MLP neurons of a small language model. Each row is named by its layer, matrix (gate and up: input weights) and neuron, and shows model dimensions 0-127. Each number is 128 + 32 x the weight over its row's rms, rounded and kept within 0 to 255. Numbers have three digits each. A neuron's up and down rows have the sign that makes its largest values positive.
A block is one neuron, or neurons of one layer that tend to fire together. After each block is what it responds to, as a language model described it from the Wikipedia text at the highest values.

L8.gate55:090150099103063116190164181144102086151096153119096197180104099133073113122131139141174068173091111125120113149106141185166090106127065157134188129110127108101136138175143139123108166118101193177122188133173117108159111135121171114127119127056078123131121145111155111114169191137166171104129094142079120137142167170096157099099146114169120156098094136119178120110104101121138143179128
L8.up55:108160095099141152120098133061103142095147101158098092109162128158127154094121096150166097135147123096087181089071127151100124102127098139103111113174150134102130138125113137149092109144171150131159151120161139128141125134129052096121122102106155105134152127123142186091138042147106138195150085110174111141187203038134098151184130063146192144100178096191135116093143065119083100044167
L8.gate72:131147129108156102187112095155111117136116102139124152109156118160132162186117144079129113123112091107125119095106095123096101158102080055100137124113169158135101122136132162125128149118133172119107106134131191108094121138161134109097125089155106109103128119090154090106115152200171156156122073097188179103137154136157123164135133112116135156139080169183083112095186128163136119180178
L8.up72:127123168185140108159054122142150119068099105165111115144186070180100119094145151112198121200145068107141149092115118119144108142102101090115135120111105159144081113162111127124212161130153112134080178146099186114135116079124188153133108129116096138120086169131148168110098111107148187094133086144158176091138120161110133105171162145182069142119143117143101145129114125092140124099178
L8.gate97:187146118098114145097160127161137105185125196173107112137047129146082105126113157094158138156182129098156153105117071118133128124129100103089092128139135120151127111121088124146138201172139135064062124118179076125142158130109178108139146079117142164174116127152167087136136082173158059104162092136115131065151163126204175101125102110122114132079152122111115157080174130150107135161147
L8.up97:155110122073127085150098166094133090152131161132178091070082087102102104151106132131160123099107059135112119111146142110170141170113125078128148140087126157097116111130125090145105228109151118106054139120092120138146112106113184139119173185104117129131151135094134137116123078158159134123113121098124092157161112098158096104124087116117106124101151073103136139134122175105118102107126
L8.gate151:085160105168054113113125097113078139192077140110126089093092101154126098117137068178100092123134143200127041137137140161109157107141126112182084118106161109121068143098181161108144121180133046155113136157117131138094185079121122095146168091177055139121113151114181120156123122152155166110133142073132204183114162159164164119134111116134123082128159151109118180147149122133159125063106
L8.up151:175126118110143099137136061126088121137140115111152131124120105122132094080135130149159098090126140123129092159128083091120155115107089085093074143163156088126122143140202134114164141164183098161160114126139151120132137112105092114137112115155077168071117255124176177107142129115115126083199132169101169094187145093144097124076109119071091064169080106141110134130123128130133107110184
L8.gate241:120088105159129124129169061087164155126091096138179119096146145126109097170135119120096102170197144162124101129109098157026090165073163202107154098104096120098157165139151100154091108155117095078076121110114091123087160082128103107163111082169183186147182176180104158066148122140121159174152128164109087124184097086099072122111098164081072114128131114062102111176132098094147152090117
L8.up241:126117071193095108144131139126139141159121107087141094037135128111078179101112081098184093121039132101093147123127137138116138152144205109110172148115128107106125106105147194192109177154125156065121065147112143185126149063132132131072146084097130109119148159100107088111115150222126065144171130128124126117109146093162131111158081117110058091110122145110149104136149130096124108091090
L8.gate467:125076137120152147163172085148159129041147073129073107111172136151121192139126150177209100128157110106111060140146128135113059160128116115130107089163094086117146146192114125097105149061158101103191126089161149118135143095157118105137129137155164153086167151110125166124130123109125104110146169114192142119121138171173139103086118107062163179044145164112116130123078126108128071149096
L8.up467:163119114096117188070153043116163100125110187137078091132085106125147120135172112142092123125121162160115107155084104150125142138097164166114127130153181145094089109143161147135095149142149079095086165110131150127137201078100114075112129121147136096135109117183099185141164112160142077126157092134162104076134115101146109057191113125156090146074109076106131135147109148110127117096165
L8.gate598:101108086085164151163125145124107125129109137184149093123086124068170058073156062145113085093116055127193127087139053073194101148091140172091165154139122097077101117157133068126128097147151108104171168130124102103111179084159145076089079089123101153085156120130151105125154113120062117085128151181181150149159075127115119112119124112135067068103093121091131149122152108149112177171112
L8.up598:108141114091137131125150173105051082153153106117128111132134159090155137192097050148134133154184115144104070101253102092159154118101109133066080110094151090140095104101121157135111119147120106147159056168176125129157085143046161114138144170147105081126117135096166123124150108128127148137139095119129107131132142142131096134121131156125088146137072140117114169108127134091150128101158
L8.gate650:095183137153154111116139128114132195084148120135190131134050187137131157064087099129103151120129100151083134067175084187150142107139146061136103074107172119115113113131125217128150088210150176185113044145162150130192154147164197085114101142159136127136101145137153127075112142147148135157163070151143130126169085123175122102148095118165089131125116064142080145097166150118108166115105
L8.up650:179148152087125118161135112154121155092125131138086127085161161059120108148177099098176124141097097111166065127182127127184098089141129157114147138135128094088087128204107063103076131142135105066122112082132110137139098140121131118119169161164101117137139171146136115124147166057129078122123134157203175155154100144112122148143152126130084176179154147148090151147175157136123151108141
Responds to: Infinitive marker "to"

L6.gate57:151139151103161139156094097055167091115202071133145153091071122166133161120135155130114090132152144130095096111109099192131093184125178090119178111144093106116096101124143135129177112120112099172112170111126149142088069161087152122167083136097095153189108126162154133088130130095133187192186147129165110146081136109183107065144121086109110091153130082142112164097110111088059170109117
L6.up57:087090083142139107155157112112056112069142121077075176061154146112087136122192158160136133150091150098150133122141136156113115107182189162148142122163101059160114117187115116116082120168129124073092141094102140060156156155155157172107076152107116080127108158109108199124168122114124080149122156105068108148155172099106105120158098117101162141104159116055052159089142137084159087131135
L6.gate140:088167114154139133090082115131156132108155115109126085157148054121117069095097113139098123129098111106104174163195154115119138155135104109092085080091141092129106111135180091137105116154136106110099182151082167157127108135084190165218088152070108137127111205139110131153152183167137073138161122181058111164151105152177068128072105135070109065069154162132133050127135145181115152169170
L6.up140:128087132172137170125109112112168128095070101155069089108129162087139127125164169086091134168110118105120111134142136117135119144145151057090110082107119124132154116100135110127088104167130117147176222153128145206152074168123194103196092149115139124232094174099062134125149133132073123129153130137088159125132160088115135140165092140121110116111070144167082175109119159199153120106122
L6.gate191:164114131147167131200136098120085086090196141106090109063143095135096103186100135075192137180123107119150146105092117151114079130121115152139109106091087187059142146109093092096085145147107109154094177078054129071104135085116136128022180072204176069119144166139129044130115116107151139113158139149088091099097100136114124158135117103135096156130117129077162137129090103171140156105122
L6.up191:081117153127091115156173140141156126140115117115087154128124123116190133070130113093133145133154123051157166142116106204115193114126142127129101171146145102036147112124183145164144143139148116089179156180083085188144150145118145127132115159118058147128133140127127058113142156099127136087138114162126137144112158176152136097104098094081096150138120167105151153103144091109187074120157
L6.gate297:070106148124109085107108114134101116141079087143128120056143110121109135125064120170133112125146140139176139198134187173157117170122157110116085090121146133150071139143114114133096123116156105149088223093097124199084084150083134143213081110110113092188049080160131104155151108111101109138139201105096107162115109146091154111157080126060129202109113116126122120111121159116170114117111
L6.up297:112119055133146103161096137135096175145133145158079110105112132100115122116112123111134118097120095122158098180120189140166080153131100182119130101122084126158100130170129142154108148119128097085131215158088145167081083183098157188234111115123052116187082067151150100134155141159100136122141196087073113183150066160144121124138068074096096114102124110152136113149131103132154163128124
L6.gate418:092136068141083120142140093067141128155074151130077144123130145130138115095142142170159142141158099055159150073120131133182092078144142095101109123138132146131084175143132190121077139144189102065175071106098112157114094124106120155129076161138161135118084136130122145071143079113102181074148147091124124108079153152101145104074166092088026142100158116110192149113080163165150188098124
L6.up418:120137124100123103166148133103173118155150133139123114153140099136108091139108123106105163098091065047121114118135137110097199154166124143144114090093070100141101185115164145157156169181121136106116077107066112126129114121097160114070097159212183097149122114171119162135141119131076225133089148116176171127120108137173137136141177123131107120112143152141176114173163145119116157129132
L6.gate536:121179107144160079112068132136110173095113152126124140100173092129120210118156143140100105176121150077085142148112082154101130113118186159108106098101116114123123125079164147123115112128179163127084062169064051173121133137147172089160071132078146154132157107178092121102160118153132082144168126148152125092094120183119114127104087171127130153132197126071154138112168125144116146144102
L6.up536:088129114100061084146132129106167131094114166105101121114118129087095110054092127106077106154167096014111135162176141139127146137149133150111164124173102091133104143163124119106146101146150130106140193150143150070149166169087115198045169180147162153113146117128096104139130054139159122121102121120110147139106105175138122143148108127152132116138138102194180182168123138132069145139061
L6.gate562:138177109141094120138169115136139098137128069108160173116137152074086167090182105143133113133146103171125083171108110188129077149125139095171120119101129097094130179142155117072160093187150114111084121151117185183083171104107094117134103151090156117159046137182168100092100078067106183099134110087127157151072240143162161090140088148108125088147144078153145148085120083176083121131124
L6.up562:104140108125170136086125156174147125134110100131123115149105148103185177092185129138133129140166146119145139161101089212134145095085118144103074129072080149087149124109121163100073106101145149162190118153177181146067165124111168145165088184167195144150129161138101078075088142062162134131167152092182110131105155136197086094149125107118110084146167165115174141174153153089100138185133
L6.gate622:139103121152105152147146118134102153104146144151101165038112130110111169112067078154124118173142132153154121145120046176150164164172133122098125101223174121144094192120206162135128115099163107160136123162081101154120141084127089204112155121118114101111105120106128156154083121110149123107167153126071145106135159085107152098148127068108091128097132148135168137094156195101132127137123
L6.up622:163138122182174092100146126093123122099109127179162104098154147164105118099137145116106129183115112129133084129164079124157127051104119124122125075110103095176158141185162073143172060080152108158150100160126142108133132097135100090118134109124084126118122120140146149116119161101140120076080155126115157131142177135110127119171081140104111083142135137160115148086173188080115201190167
Responds to: Initial-letter periods

L6.gate30:110122157191176139130093084152191094135129070129101144068156125166121140146156140155058154140115136127152117119113138124181057169140096165090117139122113122186127106113119103136060139131171179103138155122140135060103179121135145141125131129142075168148108146114166118155147094142096143104137108119175145109120119162102131119182150102097178110089155134150212106153122151118156132129141
L6.up30:093146230073185140146201113157108057088093155083109090092124132129153116146134162134135137161126116137109159075149123188133101145197119137079159112094099154134087052138158126132108099077143131125193139090169059115103170132162106128151082107107068071181207104102117112102138111168122177145134096156187120121129124143113136116113152108076192049116137066111166155113139123100130136142097
L6.gate71:126155091118135142115123143114125135057085133170120148153166195142143192168172141173141164139102162080165183106103146112122104115156075177172103124112122135156110058215151111119107182128116088134190147133105193121037158119160142124148158104133124117162112092157131071097111115121140174129082100131091126102151174153115163118143137093092105086158161074159152134083175124113078128122106
L6.up71:094120118105108094093106167116137152170105110123138142113145219097113124108100146109144138163100169168133167155143111119073161095133101195114098105147091098083198174225107063129044109070095180107096073097121131140115126125175106116134148087117146135142122145113176126098164155104141135116101117103190089126127177138191154156119177139047144118149155116135156096056093124080073126122142
L6.gate244:103127158149109117127156154166156137126182090164128060130208099177130080185078117107165111113111140160113108194104126167158197117128095075171149171122113141060082147062078141169117085120114176089122037142052107166156079142127137110049121106170167100158056128092170148106104121143118112163106139120067133105177177112122150096154111106120132130119124141121103079165151129118143165104070
L6.up244:156134204074119157104163114122133189084095154161184165120125105120110139183172121127118072096101157187077145135108164096121133101131073108151159105072130166062104096057069134120117092101113157133147123170102102119124058146159135141119186188127148118136093127094107098137108165105178185102102118139116108141102124130152113100127117083086103137123132187194098106142156177117106191118106
L6.gate277:103089161129122115100125119077158159118120115156108130102128187113094156160171197119120198126159088175087097101136122190114081141144092118122145112100106117112045168157116136148103117111080111151149121140142163147137103148122090140112135158138169167176187120134108093117155078107130115156138063108103112143156087099112151083130139136101159170151077118161139095070100084114117159129121
L6.up277:097099200189148125104104181113133155114090152119075189088147157149144041145070131149138082144139130132114115119039110097173086105140109167108156149120121116027152085138113124092170140092171168136128128145115134129181142104145206110085145143161093117130082141175074187159095105123157152149127114095056128147127163169119098120082107115095093185138138090102093148137087118139109120141132
L6.gate354:074145111157144152141090080078154109151075088139150171083147112141128069141118130151134113137137155135140118121050189082130154092144145098163178139143157136190114172122112170100125105068086130147119160174093148135187093107171072122113109091152056069150155171134129034157110100095137133128130168172150141148089094107168190127095090104145120124125124174139115126095160120137118152167158
L6.up354:154108132157093161101178114136077062176154132119137083121121108117136125158112148107134139181013166110147085188139094129098160155088153126169177188169103084222114141127153128134157113128126122162061161142111154131141112203172115167148134132140083115127171195148150157127114158103146161168105105094116114191118154098146214097129175146171171163149106094164150145134136099167109191124120
L6.gate627:147175128123110174101152104148170130168081145192112066143120150126145131180133138155150098095150104194096170154113167140103109121132101124156163136148117119159069125092093052120138073092142080119132072176133092099137146171134114121130121151159093146101105088175089064089130131123142165180130110177121150135096168110090142093139081080097095115149132074164129067072132132138072078096141
L6.up627:151081168188173141084162115155130096108105117125137139116149095152126119084121090163156132132101128182108131130093150148060129114112081136202144105146165081058152061042093183127125143079123099132126169117147134139100072116153171167114089089179119127125152124129140127140115139139122151135066095113114093143132164115116123082098092085130140143092132106139145111143174076081113139091094
L6.gate671:123109131120137124147149154146175139092160121159094140112195163118153170176164132099080078131112126120131115066075166165102166148106109113152192163146114136058102078152145057132124127135161157112211207116150099116154173150143183144131159111140090118160099145156161123154104150166110139178104093179058115112162098077093135066112117092089132120132130080100127128109084120120149159114117
L6.up671:114194168107175142147109146064178069174109116116112156141124177149132133185117115131100121088076105091107141176064173115116121144117033141171143107138091138191089095128108115115117129115112123147125142123126090109109200160124143112144152071093143119166101122140175116126171109146079151192064112137139075160142065119152135082182101095091160101171117121155122116125061110064077133134103
L6.gate674:089162096161126093133170097115090120135142142215105077104080050090114130109136114162148102178155086089063195170119097083199200157105168117095106153164086107133174105095100137062120120171173114142155113151120112133103138126072130155113131138118078072106091162122096139154152105130146156137091150132150154148107167188120092095063093159096118114148143147187139163109154092125148111098141
L6.up674:109187168147159188142085153130100113118118081115082119080116150150104136106131136131118094110091179111160113066125122116132104119151070120131135121097125116173109141156127057154071128074118180122156094080171143143119126183098189168075208077125157095140104115087063194159141208158093122177147202085093093087161111098084145126140159093103148085152106131171129165193163141151090138110114
Responds to: Table cell separators

L8.gate74:140104107124140121120163081158132071114161100080128149137175129127145102138134060159084083132170123210109081110119106107115140125103142115141152149114136185119141082101074135086155174101096115102192106159091130140176108126123162108087144141158067117150119181072105127122118088112113128111162121199205142138116202142154135118136124128129123116128155073112051053101103087093083125091104
L8.up74:119112084069119140101170145128113102069163162182102141066090091099086148146113166118164110143139083098145101077113076120086136125068084113095138173177115162086118094134130143150156141201123085148088098140185113080111094160167076112102200122136104086113126180097106129150144118129088142172188116120096087102130098085096153112085192122146144097073151111108153134132152088142144128115129
L8.gate88:104137214151154202090158096128120130140116087101111124140107096100072152157163125116116134178101077164094106138088059060062087123074073168117118148162131145192175083090116044131117157121124105165200104154150143117101124126107140109139105124117134149124139154131173196136118096120124142117133112135153135165180119076107167114119093092098109129148129115070110112114138148146149111108174
L8.up88:128119102099105128076171100128077171118100133146118080137126119077114125110118069127146128107091064119147037170131005199106167086127093151137136138125139126149127092151145116178076173172098101086100144102129107130153158155155109171108127138079053136154118091046147113148155101142114139159110112117118129173124110159117188107113091143128119165116115122170082111161114150155116153085093
L8.gate144:147143063188128125106165042155132092117123086136161149101155133125083170140102137092167068093118051148122138152078115169100181154119123133117137168194104159109149143202117086104087143159114130144125143029135121130099102074105142142154120137127130088101124186071119093129105097079123121080144103114115146159084176117208135168109178088103157115110093128154123075149114140111104139090087
L8.up144:102103140104110125075131155136098131080165053220084133147126127165148152167118067108073112106144111193096153074139158097115122142109125149086142100144090190123142168155100133152066132108107105118101171084096138156070186185119105160136141111096093113188082137129132131117106157182114093076112100144164172173120089146080126105125128096159181100110177137080105186179103110173101159113152
L8.gate170:065116174111120136114160116104169129149135085142159102152094124077101109137122105174116149070109161128127145136155132129071135125128090078135128172147102145145138153119121139166081142108124040122178099106116086154124150141117107071163091158097189121135123122188087117160166142156112103074099220132156152108185105113101125117113124105064112101148173106159134098148103113115146106135143
L8.up170:092176077144152119161189177103182156159109107141159111066116137090130085094149154094116139102134080144163113186086133154099133081134176093135121123205069133175166162122160103174143125116159098114213125149139125122127132103151088133116085149152155098165150099099121098120210096167149150111073084178146104113209108080086131073177140052125103146151148075177133159090052134097120159131119
L8.gate172:098165167116116084128093092165207113170102127099177126158142171060077120115208109181177080095122123072151147150126117116092170162148101109145151124108147152130123150118110111130099118133155101140153158153159111097112197133112167160134150125120160131088124149113145137137108118122102084191023148151078153113122146166158067147110116101164096057133142081095173074114134125090100091151166
L8.up172:141111134070099140125215125116109164132054120156112145101074123142146086112229166139094111141142106157131158137136069179150092113178087100119094141145150086164163125131158167117096123132138083164148103143142120138131171129179158137088105138210139156134121152119127110103144107160160139174177082177147162207079141193157065171122163095167076079143081084151111174092135122172158101170111
L8.gate388:132116062161077109101101113140191148145076155111194133113123143170198038116119164138094166123156090079131126079163169177162117123155080170102103079137100088131156083138098117120128155167127114160097138130154127166157068130113134126110142164099117118120146174062129152121085115155121155108119116116154142164077089151104103101136059169151119148161133089140160118107120096132164119178162
L8.up388:129101142156134127101160097203139107152044153072116137186098079129150115147084138143152137114108078110090098146126136102083156109102131165109160096153163088159154105091140160147144094106143114133113143100145093146080102154117117114052122104148104095077137131101104124141107108108166122156116139132184113106147069197139139118131095122126116097137138084118115193140142109092105087158038
L8.gate474:137115195142162092159093162074169139175132155147150140132118111088110144178123165119141097150083097106163109082139084151127105178154143123073119054171112154088136107151152154117121137175149114055121108096130046115142082132146108165109116131181122066099146100198156170156169083151096149084106144128148082115098111135117115127111134104064136046118132118160162080152138157136138118097156
L8.up474:116085045141081125066167139162088111129136116094109091114113099118130154092123095099151162167134138145167130147061197091158129120155104152162117115125135135124128147083168130095122154123145147127146118114100134131107135131165121191089108121141109202149121135138159137102128105091119159124125119107106171153122088134170177199175102160149153076168098082107104137172127136120141125061134
L8.gate579:111127124125099085132135144133041059161152135205119121090088056095092096116125138136146106109115106170101176157084124090096104125101103128116078133157162141124160112146142080149113123148127126189123114179046169098112102209074109135160145153121115141126094129087194111129029116117092137099146109102073155135028136144127129119096112094111142123139155161122151104112152115084142143093118
L8.up579:108158111129101127106117112129077087164174161182104120088029126113143196107176159096144096112150161169070178134140133125140104159128021096141126125129129134203117136134130171190134196197114170124115157148048145097103083151134134157129098142138117131131086110082125061093146124119157144083097148159140104139114095146122190148108105133122155125110124128173093074125174111132093139094077
Responds to: Place-name and table-cell separators

L2.gate53:153053143116063189115139091092160108095108173102174134208053130142102115070128109111137189152116100078084158102102092118168083161148071088127144124168109115125105124146133160138137163142108122173064115129170138077087138101094196087126149143126129109130143128137092177180108092126141113147226123094179104123103027112136104128150133165154089110106108164191165084116141113076127120090147
L2.up53:080161045113124092133167174113169117134126099196126131166083129124106142092094158109138138121159143080142120144151085069137120134153144162068105144119101107153142137135116123132126122099061156106121137152162120099101138142165114166145173129102092228108111194079155118101094129160156127180061166133149164181151153087126141085137124143112150159174076104139102154067070107135125103159104
Responds to: "To" and range dashes

L2.gate19:094065125117140141122113133105100082174175146065083152165127165120076171134155104087055120176156152129151137117068115128142158115097186092148125102136058102145113178088149115083127178161172133121099179097145108082130103103099139090135093174122121150088166158072133147083130101122080086152137158143214168145134084124205129141143120161142183101116145076148118151155161139157087211174107
L2.up19:113114159070136135148129147124145154139089137090084138117128123163067094139177113070069141172127123196144106111110089117180068136084195119105139107147084135153155142145152101099138113165080090092146177181116191144165149037092122120076115119055103079097164181144117172069170120124079144164080128108170135087150128147157091118118171076128146104120114142176146167166084162151185136128135
Responds to: Mid-word s-syllable fragments

L6.gate25:133093131121189143153082159081148114116047109081109106132103079092072075154129160179118092125050183128086079087141087173086172137085091073087095123071115141078092180157126117109160119177067141163142121146153132125089115147129141094081127067121112096157117128124169149134147110084105098152054049115122155154149150140126148147079137150086169177093135123133061106101121116089143080114153
L6.up25:129122094140170137104133159092161092124154160146107096124127150118138104128179092095198146148139142086129145144097137116148151113101178122149125155123117126112158098153100168156097144103095097160106113113117102000159159153128077146139134133177147093110088213088095106123133111103150145079155104119166103141104202120048106079119140161183139146094112125109156157165119118152042087129133
L6.gate82:130193137108109153162090100097099082216142076193170156150156069127120071128133110125120068150142116126128068177118108129114118128143126165120103080123189081102110118136129130105165147108155108114103167173126140201088157056116109079138165128129090095130156137085127142110170143148109144125155120116155155104166107106136112172129161098224098186105174136123116143144147176081111049155137
L6.up82:091168133091065116090043152155067106161122079167121069190135108113123107139153155220140113157129100101105093126076119130157111106116127127134105068116168170156096126196146106112143141138089113170078103121124167139151129190148138141148131140124117076119142108133160121145152123139128112090154083130124161154177156136123081136129140140210098117146138097107100071069115134073110115126055
L6.gate114:117124163111138108179116156123108102133096111096119081162127102137151133100080097148125111106146055138109165121163138139104158137152128128101095193201118144164185186126093151112146135196132149130166100087098116102105104098139123157064058141198110103097119135119168103104105105131138150124147183112112095128134132129176139091144191089124114163118170146118074151171115165052141168138129
L6.up114:160133137104103125120103158136130076094082118079149142146120149164154135122100118115144155055156130067097140088110126141163155182122120094146164111108135122169124078084125137086129117156082155104182118154176115110156127162156141136094094157138104110146138119106064173164164161073175129101125135139092144098144094130164104106128117127115159132107113107096214194150183153137156049126161
L6.gate256:139083184105141142171088111132123110148165179134083086122141111094091123141186098114205156092118139161113107122178129188093030119174187157127105131125084179161110126138138160127140108094106052098128134088117083144181120172114127138091100160079115086153185124091198149119119083150057127131216140155105117136154118102082180101121200095153113085092146186067102099164135102170148133049132
L6.up256:124152137151181157112132093170190167169164108109112115175168128119151117131175109141132081145126160188133098112115088145157149153137061114138139122126102133091170148151088128119169088141159119146139110183085134146160127189135114101167118139081116161121066199045147092123067132148129118148165112137149108181083142135121097151091159159157082134065111069087079122117120142067106144080108
L6.gate308:172136121152137138128152197153124146143105185190187150134179086122124133132133120132174153208077144104127188153174142099108097131134119111113099117169140110115094106200143121107145074142089149167177224139140110120155152154184144121180139098045126107087148140092109132131042106133179130169106120139131150140142172114158100156132111136124108163095147199111112158030115162132135134139068
L6.up308:149134117192110173148126164150118142084158144126112133050167163133117185087143135140130095149153155116130176147153099087188119087109148125122081130128122141062092124180055141130151103123081120183126167107093066159119189109131072138136173128179163148136098141129120141103137210085073157165120169110106133119115181157114134110146163111150127147105146197130113133078075158151088150130161
L6.gate413:083199088140157146118159173127127113162084125157173167144113113155128126143169171054130116196123085117107144127102078158146135109055066133158091095129116103150137108160094146149158103092130234151119135102066134093127164135120104159069072158072117125128092108128170165076150151036148085134126128159108123189124105079089092114071128157199192152096120151146095134150100159151098118146173
L6.up413:139136141194171177187160130151165083212116168116130170190086137120158159128143106141124098113100108098113124144048103148153096141147097121101125087105112200131100112165080108164141122101117175182182149113157110145102175187182134126181174166082159125105072137178168156126110112069129098149202101098088116151133121107126060157112071104173102129122151180135149068135102173123144135148127
L6.gate422:112164160162111154131118186159108166135099117127134175149135124148220154140210103152116098088140111146109102045112185126096097130121153187104133140150158150148174122166154155140178071135145132109126137126208145130098147136112085151116197172134172116147084081140115122138140184092042120089103086148050095130089129075048125088093088117238165173113066188109202154144167108152106126139166
L6.up422:125141147150105116100116126116154174123118097123160115199072184131124082146135101178165123130090160088098138122150000109142112135161058138062117122138151082176133133180135181079168123132117152136110122181134112090152147122135086111127138152111079133150065080115102107122128198114144171138196095150100157141158116101068124101138131127176116169113128128137106114158127099111128177144117
L6.gate612:156143133107099173093152202083114092129107145182113132112119066128128107150146163072174087172181136115120110066079132184151135179117164093124100125133143139089124119110092109066106150111132080211191135109203134108062171162136120162126121143118151120114187098180137166141125147097089103154146112104190102145118157104078116095054109114115133119139140193126177152157057131132174144127158
L6.up612:102081127109085089146070148087168135150124095172151071203100131135092081127163103184103131128149149115127114103131172206157078113121185147155156140104162113113118071131189198142118128131063190147047068132133125090126147102094169110098158073092101135093108123084135119172144106142135087129132127167172143099116083111141099132187090160153121201152116141100137075214115133117115139131107
Responds to: Preposition "to" after verbs

L8.gate32:087120077148130155122154147102136117062141140128066125101149118132099164124174152094130154091138161113131192103086130141138125163091167165151082123087164093155126144144151115077103148165153109136109139165087154130134140137140116133100171167147250112144135128091122165102152136128138155196159228080133101104079051129080091128111134143160119147129095145193096076175134095100137110100088
L8.up32:119122062166124133116168142156094119138112134102132072152144154089148134103149122111077147120119115178151084182131164122086109128146083085133115054073211180086107102166140101111111140158121089087109153142131138190175156142139124154169165099129213155113123162111132158169135139119097132174102168122111155089114152168131144124165108106114149088175087107120067145049116174141150116084093
L8.gate87:166078133080107116092120075127121052109104104152121103167122048125145134101084174178071127104196146143173158092187127162131080089100086121131112111116123110156091187114190138150099126143145098109101199090188121114145118151096132087154127095156155084169071123166131159128134111136132188127103158103156111147107114137150073119130101117165123142132132156055146083123157168135091179102103
L8.up87:135120112133142104136148124124139101144136130131089141116089163085101116111109146106131157112126174116108119100111172183134143154086136053099081101102117187092122172177159158105083134147189088111155157158107132096131191149051114165102069178114094085129181088105121179141120107109152108098151090128127178104118130138200107134101084087078157103098144150138126106118085121164095152120091
L8.gate131:118176100127132072134161139103096095058126072123113115173073050132085092120175169132120105102149041184184151098106155150115151135156160068100155123139099177127122130115143197126125096132166140117111135135077147099125181180127128074221128161121167127151148153113093096101104130178136151157112181073181098136118128122053075101124151117093117040160149101063123151091155138163143066120108
L8.up131:092166140143121133144108146096180117116123121127115137125148132144089066100077120119091177072141197139093150172143129135129086125124105095127100132150141118159167107137195127127116116153047146133144097121137117154194087157090145174142203137094144144156114156135122141161126112162161146157120140126176120103181084103104110097129082103136116106123146148192128149164153120119076126113168
L8.gate364:166102143165140074121134134109092112103191152157126120119117119106178111113120130125131069146147181126144053152107091146138130131117152077079202135096117134158179146130165133102108165121135093112084122138103176117117188073183129176102135135122088083174098117135134181140112187158111118138098132119175087099067097129176133133095174115131124102138120119111086133156164134155097113155117
L8.up364:110152141120081124169041081152147152047153157095081170104113112108120126146124215152098062110121148144100147168134070126137095103112111161121114093071154095163100137151180123170124116139091153162083131161109126157094138181093135102112138170074166175129133136126142128115118185157123158142139162111143068150139100087214137189112129090144073095106120223099115066132150112129104131126108
L8.gate443:122139137145104110121112176160153086064110095188123126152125127101103118143116126115134089117089160136146125091111140158223146115137121123167096095178161146114158117125144091167187120170150088153092132090088149146162127187106173093130153127159165128104122166086140046120050163211122112125130119087196148096187139157114090113149109117099151114121088099098143087102197113150151153097142
L8.up443:101132184125154146086142139091105140132142118105151155087087127116128162106124108127188100144140098103068096114148081126141115116154113062176108097188105134162106174166178083109130131105162065157107089162177133072165162080127133186083148186148152104147154147090111084210092124163144135130144113166089137052126183101092128128166128115133073153165104134092112197142115116164147145146093
L8.gate633:135145119102152116141145172137108140101163138173121097160100148131116096183137181144196076174075068090113149132084112122098119159132122111164101081130103083144130110153146159130139124153089098129100201081121143096142088098183136092102103122082139133110126092088095140063080143114097134154104127110159122110040130103110193146078057160073094102133100093131121161157128212109088087106124
L8.up633:174123095102123147154140184102105143077140079160177104087135142103128167159066144130115088140140153099134089149176192110139155120122137141196155110127080091156136122147177168127118125129068092116140154142175123116145097126124180122068094186129130179210102192169112105129135164159095163148107164098127145137109129110135116152104078143114072041129153121127170122147138166121133119190120
L8.gate642:121152131079186139137134147124082063120093102140149115168123135149122100135164154111147146141161108194127129126142078161124109132140133134145141131152094116162086061149209159118148132113090149114156129170125139100175153188115109093078065139115104175147151173149121075099164117095092145145143161085057135159088100172126144137083106121120154135093129138155144116104118138198128122106149
L8.up642:170075122065083134109142169085114150129176092148159126171105174159119146117097111163199143127129106129185128146103101093148146078147175093159150103140141099097110106214125155137082104138088110104132122088121145136147134101134127122150081141121121101139128172054159123140140104126130134102088124123146099188144083104110096087083114083128080073142160125111106093170148124122128125085107
L8.gate676:113089147159145172165139091115166137169117102132119117119109154140120148156090166139123181113134124072215146114120110135135129134109143158134155165156080119102114087146120105161130164104119177104139110057154131158086155142147117154141063116097096152189120104103184115077134132115136167107126137130160126133071120157135110134159160173140173150123140147143134153173114136100106110063135
L8.up676:152109115123173104193107114148123133090199196091104095152146185125178139106161119138099097151147100137105088156207161122044121168124062044109153086177135105140151107170213127195127101147165135147122095091151181161076154051144127066114111134149147138122148164159112092106131148131141127133135138166094097055117168137130136129156142129189160165126140124125097179148143115181090086140109
Responds to: Abbreviation periods, date starts